python train.py --num_key_value_heads=1 --attn_scale=0.125 --parallel_block=false --init="orth" --init_out_by_depth=true --beta2=0.98 --lr_head=0.0118 --decay_fraction=0.672 --batch_tokens=131072 --max_steps=4897 --dataset="wikipedia_en"
MLP neurons of a small language model. Each row is named by its layer, matrix (up: input weights; down: output weights) and neuron, and shows model dimensions 128-191. Each number is 200 + 20 x the weight over its row's rms, rounded and kept within 0 to 999.
After each neuron's rows, "fires in" lists the words (lower case) most often at its 100 highest values on Wikipedia text that the model never trained on. A number after a token or word is its count.

L12.up624,176,221,226,179,228,177,208,201,184,199,155,184,219,197,167,202,214,167,212,223,193,190,240,247,198,186,206,178,180,181,167,190,207,176,205,201,213,212,165,252,192,180,208,203,186,194,202,218,196,186,230,153,204,219,208,202,196,182,197,228,209,181,188,214
L12.down624,191,209,206,209,201,220,184,201,209,196,202,211,189,224,196,196,209,205,197,192,211,209,193,181,200,217,213,218,204,210,181,236,213,178,158,177,209,190,208,174,207,189,188,214,169,194,247,183,175,217,191,214,224,177,201,197,209,177,213,159,220,209,237,177
fires in: "s" 28, "on" 16, "after" 10, "one" 7

L18.up14,162,183,216,206,217,184,198,194,165,200,184,202,175,174,234,210,194,209,188,178,216,222,185,201,187,200,216,191,182,219,192,168,215,208,173,184,192,192,194,229,212,233,212,209,184,164,186,193,224,188,231,225,202,214,206,199,211,169,203,151,201,213,193,175
L18.down14,219,189,210,235,192,179,214,226,181,224,217,213,224,200,216,191,206,197,202,214,192,188,210,204,204,125,189,183,222,193,201,223,226,205,213,228,191,199,193,178,189,194,207,197,196,225,219,218,182,216,181,201,183,180,227,175,190,218,185,221,191,246,219,199
fires in: "the" 62, "s" 6

L4.up215,206,269,176,199,183,203,212,216,212,203,197,218,227,198,227,178,225,198,176,216,192,207,206,215,205,174,188,212,163,194,156,189,218,179,179,208,208,200,177,178,198,231,207,205,235,219,196,182,173,206,210,204,188,190,221,206,197,180,175,207,218,215,221,208
L4.down215,197,157,229,186,200,179,211,187,216,177,189,207,196,210,193,212,182,181,199,174,189,209,194,219,187,211,213,218,236,227,223,216,178,214,211,220,212,202,209,219,202,170,189,223,168,200,232,202,256,199,202,209,223,191,211,181,198,207,218,187,194,180,213,222
fires in: "his" 84

L8.up140,175,181,221,214,193,237,178,225,192,170,220,211,204,192,221,239,173,199,221,201,237,171,182,200,230,202,188,233,177,215,198,211,205,220,238,186,202,224,216,214,193,177,176,216,186,227,233,273,209,194,215,201,221,203,215,193,183,185,222,201,212,231,213,223
L8.down140,200,191,187,181,219,201,207,230,160,213,196,175,209,223,213,187,212,200,202,216,181,202,188,167,200,189,187,183,219,204,187,188,212,190,166,199,199,200,259,198,174,223,202,173,190,195,224,176,201,243,199,160,197,223,206,237,212,212,227,224,156,164,218,211
fires in: "of" 27, "to" 22, "black" 13, "based" 6, "ethnic" 4, "from" 4

L17.up288,223,168,207,175,224,184,196,215,197,186,210,184,207,210,214,219,233,201,181,209,178,208,171,196,186,203,227,184,183,167,244,215,187,217,188,226,211,196,245,184,167,185,229,153,191,200,179,196,235,227,211,227,169,200,206,189,224,202,184,147,210,200,225,194
L17.down288,211,237,198,211,182,202,194,191,228,216,178,197,213,176,218,215,205,181,205,202,219,190,249,164,174,197,178,184,206,201,223,210,208,208,211,188,204,188,206,194,229,216,230,225,227,192,169,198,181,222,198,187,190,193,196,236,180,209,206,233,203,206,236,161
fires in: "at" 59, "attended" 5

L3.up344,197,205,176,205,188,216,201,229,196,221,162,219,156,207,201,198,210,168,170,194,242,191,214,171,194,210,206,177,200,160,194,181,220,196,222,210,162,209,194,231,203,210,219,205,200,207,205,171,198,157,240,210,206,212,199,201,210,237,221,224,190,235,198,200
L3.down344,170,205,212,226,215,208,201,213,196,207,232,180,215,177,182,160,200,197,216,207,171,217,162,235,191,178,189,206,212,215,206,180,176,180,185,199,227,185,193,167,196,177,218,197,208,208,199,203,188,239,162,181,188,191,183,233,192,198,168,189,233,221,182,195
fires in: "his" 79, "your" 4, "of" 4

L16.up682,204,226,154,140,174,187,186,201,202,185,198,199,219,236,194,175,222,194,208,197,218,196,194,224,194,189,206,195,195,170,218,207,185,151,217,195,217,225,211,250,226,199,214,237,223,188,196,182,204,232,187,197,200,206,194,217,184,206,210,191,187,201,206,181
L16.down682,183,199,234,194,198,170,230,208,177,178,207,171,202,168,180,240,172,197,201,226,196,207,200,162,229,211,212,212,180,224,176,167,220,243,189,214,200,210,205,171,170,187,201,184,203,177,223,233,191,176,199,196,210,192,168,181,181,191,197,200,214,177,211,209
fires in: "his" 21, "not" 11, "career" 8, "age" 6, "illinois" 6, "he" 5

L16.up271,201,201,201,204,219,164,190,170,210,214,173,163,204,237,226,230,217,196,193,184,168,189,199,220,217,188,200,174,170,209,168,208,218,226,246,212,189,227,169,180,178,172,223,182,173,205,221,222,181,211,201,192,182,206,184,180,214,187,191,191,224,195,212,193
L16.down271,218,193,203,172,206,172,189,202,249,186,194,193,206,208,193,225,224,210,195,193,165,196,193,231,159,174,179,230,227,210,201,202,206,212,202,205,199,207,186,178,214,188,226,190,183,227,185,185,179,239,202,191,211,213,207,232,190,177,192,225,200,206,195,200
fires in: "during" 18, "on" 18, "to" 10, "one" 9, "after" 8, "of" 6

L20.up324,156,200,175,188,196,193,207,171,177,212,198,188,193,175,185,238,175,207,189,180,202,203,184,194,217,194,177,214,203,195,215,198,173,187,225,187,202,215,209,236,192,211,220,240,193,176,176,195,227,166,182,235,159,229,214,187,186,208,195,189,185,235,191,178
L20.down324,188,184,220,198,199,205,167,214,172,184,205,202,196,187,201,158,212,204,209,209,181,205,202,195,208,199,187,194,233,197,204,202,178,177,215,201,159,179,200,187,214,185,212,191,196,203,214,170,186,198,170,161,188,218,185,206,205,219,219,196,199,157,224,159
fires in: "one" 29, "new" 26, "first" 16

L18.up609,168,199,209,186,233,212,223,211,180,225,189,175,206,175,172,199,234,202,208,197,193,226,209,195,202,158,214,214,203,203,233,204,194,227,169,177,210,202,185,210,199,180,232,203,188,176,192,231,179,240,202,190,236,181,207,223,177,177,185,181,241,233,181,190
L18.down609,245,170,199,208,183,192,192,210,218,196,184,209,212,201,197,212,161,227,206,239,204,196,227,230,202,211,218,146,159,204,181,198,189,195,198,194,179,216,191,222,232,221,168,196,190,205,151,207,188,210,180,192,195,202,188,195,184,178,198,216,198,221,206,215
fires in: "the" 56

L10.up60,219,165,184,186,143,193,200,216,183,198,165,215,198,207,217,186,192,183,188,213,211,224,158,249,207,165,214,204,187,201,196,188,186,204,228,181,186,209,165,205,228,175,201,184,195,212,174,203,169,221,221,225,224,189,178,223,197,208,167,176,203,183,249,190
L10.down60,202,205,207,210,224,219,209,167,188,214,233,216,204,154,189,227,171,169,197,194,165,220,196,147,173,206,179,216,193,202,205,194,183,179,204,195,225,191,206,229,234,196,177,204,181,226,204,210,219,214,240,203,191,187,188,216,190,200,214,188,181,184,220,228
fires in: "that" 25, "based" 13, "originally" 8, "currently" 5

L8.up714,200,199,216,200,208,195,208,222,221,221,177,197,210,196,199,220,197,189,209,211,233,214,175,196,193,171,207,187,170,181,180,224,229,200,185,175,206,183,164,229,211,182,200,231,205,170,213,189,220,229,215,198,202,209,199,167,208,184,197,202,200,249,204,199
L8.down714,215,208,220,218,206,204,223,201,198,175,199,206,207,187,205,190,197,202,224,207,187,210,199,198,183,225,226,160,181,189,231,199,204,236,216,182,213,203,228,137,189,164,172,157,176,197,203,223,210,203,194,194,192,164,162,214,226,178,193,223,201,190,209,205
fires in: "of" 57, "with" 7, "authority" 6, "since" 4

L12.up552,193,245,190,224,178,209,208,210,228,158,207,234,193,183,183,198,212,212,206,204,209,211,188,188,229,183,203,204,209,191,179,191,235,174,176,171,223,193,193,203,196,191,233,211,205,182,193,202,178,253,218,190,155,208,195,197,172,171,205,194,209,216,214,192
L12.down552,207,140,184,201,209,186,219,168,193,222,202,144,199,221,177,197,190,172,212,193,194,192,208,161,228,225,198,190,182,191,222,197,173,207,223,203,162,208,194,190,184,205,174,171,201,206,207,206,202,179,187,190,218,195,184,200,200,188,189,206,239,195,182,220
fires in: "his" 66, "return" 4

L4.up712,199,208,173,186,162,223,216,200,200,200,199,212,177,192,190,197,196,203,221,178,253,212,196,176,174,207,180,200,195,221,212,173,183,199,214,183,232,259,225,191,214,228,207,211,214,205,156,186,190,227,177,212,197,173,210,206,198,176,222,219,202,226,204,197
L4.down712,191,179,220,226,243,202,196,180,227,160,175,190,241,190,231,177,204,206,195,198,159,195,241,221,218,185,206,234,227,183,190,218,215,227,184,205,188,173,211,216,142,170,182,186,221,208,237,193,210,186,226,207,176,197,187,192,209,213,169,202,184,199,216,191
fires in: "new" 22, "first" 13, "records" 8, "changed" 5, "land" 4, "recording" 4

L20.up207,204,224,223,220,163,194,205,209,206,208,209,185,220,221,237,214,167,169,207,204,239,208,209,180,196,184,205,174,167,245,233,220,205,231,228,206,216,195,172,176,238,216,181,188,199,209,194,201,221,246,194,177,180,188,180,210,180,205,198,209,223,208,203,224
L20.down207,176,174,193,188,239,158,173,187,184,202,193,193,194,212,173,185,190,185,173,242,176,201,192,233,186,234,189,236,187,185,183,201,190,209,214,178,194,213,199,214,174,206,208,200,198,184,209,201,206,213,198,195,188,177,188,224,206,194,184,185,215,186,182,170
fires in: "of" 21, "for" 9, "preceded" 8, "from" 7, "by" 7, "in" 6

L8.up213,196,201,188,170,200,174,201,224,209,154,187,193,150,199,238,210,167,169,214,202,220,232,192,221,221,210,196,212,193,203,212,228,209,215,236,195,214,224,207,219,197,197,202,216,207,199,209,186,223,200,196,233,212,172,214,184,232,208,187,205,224,170,213,143
L8.down213,215,182,222,191,191,187,183,161,198,204,209,208,234,208,177,206,210,234,170,194,178,169,195,190,191,151,208,191,193,205,199,164,201,193,170,180,200,175,193,161,188,204,170,190,172,211,219,244,161,204,191,170,187,225,204,196,170,175,199,204,198,234,172,228
fires in: "to" 41, "administration" 7, "contains" 5

L20.up432,184,176,202,162,207,169,211,190,222,212,159,201,158,238,232,219,206,176,193,207,176,202,195,196,235,198,215,184,166,233,185,170,185,184,175,229,222,199,177,202,188,179,202,240,221,224,200,256,192,196,209,204,205,195,215,183,164,203,169,192,225,211,221,206
L20.down432,209,202,198,184,185,209,179,220,193,205,170,226,231,198,196,173,197,203,192,203,203,213,166,188,206,235,187,249,242,234,204,206,209,186,203,218,207,178,171,196,205,228,166,220,187,174,222,223,204,184,203,218,185,197,201,214,207,222,180,194,191,188,201,188
fires in: "on" 43, "one" 5, "next" 4, "is" 4

L18.up268,173,178,203,191,225,177,205,218,206,193,171,170,251,178,198,225,208,189,226,208,193,211,185,196,204,211,212,223,179,203,165,210,174,212,177,190,196,214,208,170,184,167,211,192,173,206,219,197,180,175,189,158,237,198,180,181,226,163,174,220,233,188,238,203
L18.down268,196,210,198,179,185,197,203,218,229,176,172,199,201,218,238,205,190,205,170,207,187,180,222,189,196,197,184,205,191,196,230,198,193,240,163,214,183,159,211,182,246,222,197,210,213,194,198,220,207,228,230,216,212,192,180,220,214,228,212,205,228,194,184,208
fires in: "to" 34, "the" 21, "detroit" 6, "of" 4

L3.up657,159,225,217,202,183,187,199,203,191,216,186,214,214,211,208,211,210,184,213,193,240,181,203,208,194,187,221,187,185,203,197,198,214,209,213,178,209,211,189,220,176,216,214,169,231,206,203,168,245,190,183,215,238,174,208,183,217,199,199,172,211,192,167,204
L3.down657,207,180,204,218,204,172,144,193,223,199,216,192,207,205,224,171,173,224,202,251,217,212,164,182,197,247,199,193,244,227,209,205,213,200,220,189,236,169,209,171,197,173,196,222,184,207,167,201,168,202,215,193,152,204,204,198,251,215,212,227,169,173,237,193
fires in: "than" 13, "billboard" 11, "of" 10, "murder" 7, "husband" 6, "received" 4

L8.up235,167,209,238,166,205,209,190,209,204,185,185,200,208,222,232,196,191,172,217,212,196,224,174,207,223,204,198,209,208,222,165,202,217,208,235,172,214,188,171,225,216,162,172,230,200,233,217,211,203,180,228,214,200,182,216,190,183,199,209,220,209,222,235,236
L8.down235,197,199,201,193,217,195,199,222,208,200,223,192,168,171,230,204,176,200,217,165,208,213,183,196,214,214,206,216,219,201,176,203,238,195,233,181,197,202,205,231,227,173,204,220,217,181,179,171,208,192,228,195,209,165,167,209,155,214,212,213,233,197,192,197
fires in: "can" 27, "to" 21, "not" 9, "could" 7, "would" 7, "must" 5

L20.up68,149,201,196,151,215,187,231,183,191,225,187,198,183,189,233,211,198,206,202,207,226,185,201,254,207,212,216,215,202,215,122,229,189,209,211,154,208,196,193,206,226,161,204,212,179,173,203,214,206,212,218,174,227,201,209,195,205,205,176,193,218,196,191,210
L20.down68,197,210,240,195,187,184,210,183,190,206,206,198,238,198,196,208,187,195,209,186,213,182,188,210,206,216,223,205,188,221,194,213,198,183,203,198,175,183,188,197,221,180,198,174,206,184,184,195,167,207,192,188,176,181,183,226,188,228,202,201,199,210,188,201
fires in: "of" 18, "on" 17, "from" 15, "to" 10, "for" 7, "about" 7

L8.up163,185,215,217,207,172,156,196,207,221,174,172,214,213,217,197,234,200,223,204,185,192,204,166,221,204,163,193,219,199,194,198,194,212,233,224,188,227,225,166,181,203,182,220,204,172,207,204,205,201,199,210,192,189,196,201,183,168,197,194,200,225,229,199,218
L8.down163,168,218,203,168,197,172,196,170,198,165,215,169,171,206,233,158,211,195,219,196,212,227,217,162,199,209,224,214,199,208,226,179,207,238,234,179,230,177,186,216,181,201,188,190,210,169,214,179,204,234,207,205,209,152,207,239,197,204,191,217,181,197,210,203
fires in: "not" 30, "t" 7, "civil" 5, "to" 5, "expedition" 4

L5.up598,180,204,204,185,222,211,205,216,206,201,217,185,198,190,218,206,198,192,236,203,177,204,202,207,223,174,225,229,242,178,248,211,210,215,184,177,239,203,201,204,180,210,225,221,177,202,174,201,223,216,209,198,193,194,217,194,170,200,201,210,173,222,202,153
L5.down598,202,215,195,186,186,211,223,178,238,219,213,183,206,189,164,219,188,193,191,206,175,237,224,233,207,179,195,199,229,211,214,223,175,245,224,206,183,173,201,167,197,200,180,186,209,183,217,207,145,246,186,185,188,196,186,176,192,177,158,171,225,207,223,175
fires in: "world" 15, "non" 11, "most" 9, "these" 7, "population" 5, "total" 4

L12.up94,181,231,226,213,140,171,216,187,179,205,206,211,168,214,217,260,195,236,201,212,198,212,210,189,181,202,220,216,200,201,224,187,207,204,176,166,204,207,223,217,184,219,190,214,202,196,183,199,215,225,199,218,200,220,202,207,208,209,201,204,198,225,191,175
L12.down94,224,226,211,189,187,225,192,198,179,220,185,179,213,176,153,191,187,214,234,209,206,201,199,238,204,201,207,170,205,178,235,212,227,203,192,196,218,195,206,181,200,151,217,243,237,184,198,191,177,161,140,178,193,190,195,189,221,197,191,214,217,190,218,200
fires in: "of" 46, "up" 8

L23.up568,189,220,174,222,171,225,193,206,207,191,166,194,193,212,230,190,204,204,208,191,193,244,211,215,177,233,219,131,204,188,202,199,190,202,216,184,187,182,217,178,163,190,199,210,200,205,194,223,209,185,212,232,187,224,192,197,236,221,196,177,212,210,202,201
L23.down568,217,201,220,209,169,162,156,216,215,204,193,211,186,166,208,222,196,183,186,204,249,186,199,187,184,205,213,234,219,157,206,178,215,197,215,191,208,181,185,209,158,192,202,181,182,203,202,186,222,176,203,208,220,225,216,205,177,193,171,206,199,207,187,201
fires in: "at" 49, "of" 18, "number" 6, "over" 5, "within" 4

L17.up173,187,223,212,191,178,177,224,211,217,230,207,208,204,170,237,229,163,170,218,241,234,197,203,182,218,201,187,183,167,226,187,206,214,190,208,186,194,222,171,207,226,201,179,199,168,185,220,192,179,234,192,198,166,165,178,210,192,182,196,200,215,221,177,197
L17.down173,168,197,202,221,189,223,217,219,257,194,219,215,216,173,208,202,201,184,193,196,195,208,206,178,206,207,207,188,241,207,151,203,205,213,218,211,176,228,196,189,218,197,178,201,177,200,222,190,153,184,176,198,226,198,186,192,185,231,230,175,205,227,197,173
fires in: "to" 37, "would" 25

L17.up757,194,224,192,203,229,224,216,195,167,235,172,175,197,197,224,228,195,231,223,218,210,179,210,241,202,191,223,189,191,218,182,212,187,222,240,195,170,183,199,226,203,222,227,197,208,207,226,234,185,242,224,220,190,220,163,170,189,209,191,203,202,207,183,184
L17.down757,194,186,215,189,194,208,199,188,171,224,225,199,239,190,211,172,229,203,200,216,226,184,188,201,228,196,236,185,187,185,218,223,229,202,223,229,146,208,191,214,176,189,217,175,173,180,180,208,197,242,208,226,207,196,187,194,221,220,216,211,227,195,170,174
fires in: "october" 14, "january" 13, "may" 13, "july" 8, "december" 8, "november" 7

L5.up643,229,199,243,172,210,191,184,202,203,215,187,223,179,202,217,233,198,213,209,217,236,224,183,217,239,176,230,185,209,185,189,169,208,204,203,196,206,198,169,193,213,187,197,196,210,176,234,195,172,206,214,171,186,201,195,206,186,210,220,200,202,173,172,143
L5.down643,217,191,158,182,214,197,238,205,191,208,205,218,175,206,162,210,196,181,189,197,186,169,213,199,179,223,161,214,188,192,223,176,191,230,210,211,214,207,217,202,201,215,215,208,228,206,179,214,208,197,196,225,213,213,197,211,215,192,144,192,213,200,196,193
fires in: "it" 42, "of" 17, "as" 6, "its" 4

L11.up87,200,163,213,182,194,185,220,191,195,212,210,213,183,211,233,211,193,217,181,222,202,199,193,209,212,173,202,186,199,203,200,179,209,212,224,196,188,223,217,184,182,164,208,180,205,234,180,240,242,188,157,231,169,219,223,200,189,232,175,199,245,211,203,233
L11.down87,178,188,208,212,237,220,192,194,218,215,197,181,209,203,213,192,212,197,207,171,188,196,191,241,206,191,212,235,210,220,190,227,204,195,210,222,218,174,160,230,210,205,247,196,196,191,199,196,192,198,177,170,193,188,185,170,172,222,171,200,203,189,234,178
fires in: "on" 32, "one" 10, "syndrome" 6, "kentucky" 5, "until" 4, "may" 4

L17.up694,177,231,158,200,203,199,205,246,221,171,189,181,209,208,216,233,182,188,207,184,209,220,181,190,219,177,195,172,204,209,164,222,220,221,200,201,200,222,210,182,205,199,231,189,203,212,196,219,202,205,235,204,210,183,226,190,183,193,147,175,215,231,238,206
L17.down694,217,191,216,152,216,186,207,212,221,185,199,233,168,168,201,219,247,199,199,235,188,200,193,176,213,182,142,233,193,208,206,194,208,150,189,179,198,212,189,212,228,192,165,188,206,212,198,197,202,199,215,221,226,222,198,220,175,223,218,236,188,245,194,186
fires in: "his" 31, "after" 29, "her" 5, "their" 4

L4.up546,230,191,200,183,197,182,216,186,196,218,180,182,205,192,215,187,223,208,196,189,195,216,189,201,180,213,202,191,194,168,202,210,204,196,218,199,237,230,225,187,187,214,178,191,205,177,242,216,229,182,222,223,220,204,195,209,190,215,217,201,186,227,182,189
L4.down546,189,205,192,191,219,202,195,205,206,182,216,214,216,244,186,209,177,184,211,239,197,179,187,224,199,187,183,199,197,190,187,170,195,221,231,236,184,201,159,229,207,198,188,205,199,207,168,203,179,227,187,175,234,222,200,189,208,236,200,205,213,161,199,213
fires in: "they" 36, "there" 9, "centre" 8, "policy" 6

L8.up298,222,200,208,204,183,201,235,210,211,187,196,196,199,200,234,259,193,210,207,198,207,230,177,209,173,221,211,195,191,156,227,177,206,180,192,197,233,197,224,260,206,186,222,193,194,191,229,205,215,193,207,202,165,196,186,170,200,180,160,237,232,200,195,188
L8.down298,231,186,229,205,151,208,210,222,228,201,202,201,205,187,230,187,192,159,146,196,202,195,171,187,171,198,226,188,193,179,204,194,177,201,175,214,203,217,191,200,201,193,205,201,168,230,216,172,200,232,179,214,172,222,172,206,179,207,228,186,203,225,194,168
fires in: "attended" 18, "earned" 14, "purchased" 6, "winning" 6, "winners" 4, "won" 4

L17.up316,205,185,163,180,192,188,209,229,223,210,186,190,185,204,214,194,178,206,217,187,210,218,170,177,209,172,200,216,187,215,177,223,211,200,215,165,203,220,227,234,220,222,204,235,181,226,192,200,227,217,217,231,214,223,196,210,177,188,187,198,211,202,166,199
L17.down316,173,219,206,222,214,200,201,227,190,210,175,202,183,215,183,219,218,189,184,243,211,205,185,170,227,199,212,199,215,188,200,170,184,196,207,190,224,217,218,182,165,202,193,172,182,176,218,207,186,204,192,196,233,208,189,239,169,224,179,208,251,207,191,175
fires in: "the" 55, "his" 6, "000" 5, "kg" 4

L18.up230,180,226,225,163,176,189,216,211,195,189,157,184,231,196,197,209,181,188,196,194,215,201,221,204,195,199,207,239,194,200,171,203,195,189,225,194,213,178,168,221,197,200,206,216,188,214,206,211,208,186,196,230,218,175,182,137,164,192,217,201,200,219,214,201
L18.down230,186,221,232,209,211,171,205,184,252,216,188,178,194,200,212,200,197,213,201,175,219,229,206,171,221,221,211,212,184,224,221,201,183,205,237,198,188,189,172,229,214,205,170,163,216,206,208,215,180,208,206,203,217,217,176,183,192,229,236,240,178,234,229,224
fires in: "to" 60, "would" 11, "will" 5, "must" 4

L11.up467,228,208,201,197,203,196,216,189,192,231,189,190,212,196,235,180,178,215,182,235,230,148,212,200,213,234,198,202,166,204,181,211,182,225,188,182,191,200,208,196,172,204,252,175,207,218,195,179,205,192,206,254,209,211,174,195,174,212,189,209,210,203,210,192
L11.down467,197,240,203,180,190,236,166,208,204,192,172,209,196,200,207,160,224,177,201,209,230,155,205,211,175,199,188,191,197,205,176,204,202,179,206,178,177,212,180,171,205,182,225,169,218,216,192,219,180,190,195,179,164,219,199,214,204,224,187,186,220,172,195,158
fires in: "december" 16, "august" 12, "july" 10, "october" 10, "september" 10

L20.up266,189,190,182,231,206,165,194,189,211,200,206,186,178,182,190,180,187,200,232,173,216,196,171,229,206,201,209,190,194,178,203,189,208,208,252,194,152,243,204,205,229,219,193,192,204,182,222,175,220,183,197,216,160,180,215,145,206,215,206,187,192,201,215,205
L20.down266,193,200,206,193,209,196,201,171,194,187,194,255,223,210,197,194,232,214,187,192,177,208,197,200,222,217,167,155,192,216,183,202,187,212,219,196,204,186,214,202,222,185,217,226,193,206,183,208,211,204,210,202,228,206,226,219,183,158,207,209,198,194,179,219
fires in: "as" 76

L10.up669,201,212,206,178,209,154,204,223,217,205,180,192,180,202,212,174,174,190,203,197,194,225,227,213,229,227,208,220,187,202,207,207,188,181,242,148,174,223,200,226,190,180,187,216,166,198,212,187,196,213,211,209,195,181,178,212,141,184,210,201,201,229,220,218
L10.down669,195,198,172,213,170,179,201,205,218,209,209,235,187,200,231,227,180,210,196,184,214,218,208,176,202,188,168,236,191,222,171,204,194,200,189,197,202,189,219,210,213,201,184,206,165,200,178,197,190,186,221,197,206,169,184,229,184,206,192,209,202,188,204,204
fires in: "to" 59, "not" 20, "t" 4

L11.up287,181,189,198,193,187,191,250,196,208,169,172,170,165,185,197,202,167,185,232,208,202,231,194,235,206,195,198,218,191,229,200,204,242,223,215,207,226,225,166,222,239,185,179,234,203,226,207,206,213,217,219,206,152,183,172,218,176,197,200,209,209,221,200,208
L11.down287,213,182,216,190,205,174,220,158,226,246,232,215,199,175,216,212,187,201,201,216,205,207,206,169,188,213,201,193,191,161,192,200,183,217,228,168,195,187,197,224,202,171,197,205,210,181,238,205,186,210,215,206,225,185,179,232,189,186,212,212,206,186,199,201
fires in: "to" 47, "can" 19, "not" 18, "must" 5

L17.up180,209,197,197,195,182,162,239,193,210,174,181,204,202,162,236,202,181,197,204,207,194,231,160,227,187,182,200,188,177,224,197,186,223,193,210,176,188,252,180,192,224,223,232,205,195,173,208,202,187,225,240,171,184,204,193,161,233,178,204,202,173,204,193,213
L17.down180,212,261,167,198,177,176,215,186,196,182,194,219,208,191,146,222,227,187,216,214,213,231,226,196,197,184,205,180,186,216,174,187,211,241,199,177,209,227,195,177,200,192,184,231,158,198,212,184,212,193,221,239,202,166,193,180,202,190,183,217,211,223,182,170
fires in: "as" 21, "with" 11, "under" 5, "played" 5, "served" 4, "led" 4

L18.up205,201,194,223,179,157,209,191,217,195,158,205,183,221,181,209,194,201,178,180,209,183,224,199,196,211,192,232,208,188,218,213,189,221,218,228,201,212,228,191,187,173,207,221,220,153,212,184,205,177,212,193,178,208,208,203,196,224,152,206,199,229,180,202,227
L18.down205,194,194,174,206,190,208,218,185,212,216,201,186,221,205,210,180,205,204,198,189,189,204,161,206,190,182,178,227,173,223,168,197,219,203,173,181,223,184,213,184,242,186,188,167,210,183,223,201,194,210,207,214,214,199,206,192,205,173,181,179,205,203,225,175
fires in: "to" 19, "by" 18, "with" 16, "for" 13, "of" 4

L10.up452,219,201,229,206,193,186,195,209,195,213,176,178,193,228,199,203,194,220,231,201,240,179,182,207,191,209,210,180,158,200,196,193,231,220,226,178,229,222,213,150,184,185,174,215,190,188,190,265,212,209,187,216,185,248,216,233,218,171,184,203,211,209,205,222
L10.down452,191,192,168,203,201,201,195,210,193,207,193,234,207,213,196,179,220,170,185,221,180,220,174,196,187,205,226,211,184,224,188,224,189,208,184,208,185,189,203,209,221,201,189,185,193,179,206,195,198,209,192,184,212,170,192,175,216,195,221,237,201,232,216,163
fires in: "with" 37, "by" 25, "of" 11, "as" 5, "to" 4, "within" 4

L4.up78,221,221,190,185,167,167,194,212,218,180,187,215,239,232,192,184,213,183,220,218,147,201,155,218,210,144,185,173,226,206,229,202,181,180,160,220,189,207,195,199,216,212,188,202,201,186,236,200,215,195,241,205,186,205,173,221,186,194,186,191,206,210,202,184
L4.down78,200,180,208,221,218,188,186,216,199,205,209,191,163,168,179,232,185,202,189,228,229,203,217,221,214,228,224,199,141,199,190,212,184,185,214,188,228,214,218,205,182,183,200,209,193,197,175,213,179,193,193,207,185,177,205,178,220,205,185,183,180,184,171,246
fires in: "there" 27, "they" 25, "architectural" 4

L12.up325,193,221,231,199,141,173,192,199,215,244,223,195,183,214,195,170,178,198,223,176,168,218,201,195,190,177,210,211,192,196,221,199,211,197,213,159,201,172,183,205,179,210,220,222,173,184,220,193,184,181,206,189,188,238,195,201,184,183,187,213,209,215,231,194
L12.down325,188,247,188,203,258,221,186,214,194,213,206,211,185,210,199,208,211,193,214,199,190,245,196,212,221,212,179,216,194,205,210,180,235,195,164,231,216,217,177,203,222,174,198,191,185,211,213,184,179,183,194,213,227,224,194,217,194,200,204,195,203,208,197,204
fires in: "north" 18, "south" 13, "west" 10, "east" 7, "southern" 7, "central" 6

L18.up421,217,201,205,185,184,217,187,203,198,215,204,161,203,206,232,209,202,169,197,227,195,218,215,201,214,230,206,206,202,185,203,192,147,196,169,202,226,196,214,228,161,184,186,194,178,229,203,193,188,205,216,189,181,201,181,173,198,187,211,170,247,208,232,202
L18.down421,194,211,186,190,217,215,183,190,183,181,183,182,192,185,231,166,180,201,221,203,205,210,224,192,196,210,192,185,212,191,196,216,227,214,197,184,259,183,200,225,188,187,218,195,191,185,185,204,195,199,190,217,209,210,212,199,214,219,197,208,195,220,206,213
fires in: "of" 57, "for" 9, "at" 9, "and" 5, "from" 4

L16.up488,215,191,208,214,194,189,187,193,214,181,179,215,189,185,194,210,176,221,167,205,193,235,217,219,197,220,193,189,188,212,211,185,187,212,198,177,260,209,196,236,189,225,193,204,196,193,206,200,249,185,210,187,209,192,194,196,161,188,214,192,215,221,228,205
L16.down488,220,200,209,201,233,215,183,171,232,186,202,158,205,182,209,179,225,176,202,229,211,197,195,198,221,166,222,193,201,179,200,223,229,182,217,216,177,222,201,192,203,182,219,212,233,181,211,188,149,163,199,239,202,200,179,210,229,180,170,207,223,190,220,196
fires in: "can" 20, "the" 12, "player" 9, "to" 8, "may" 5, "of" 5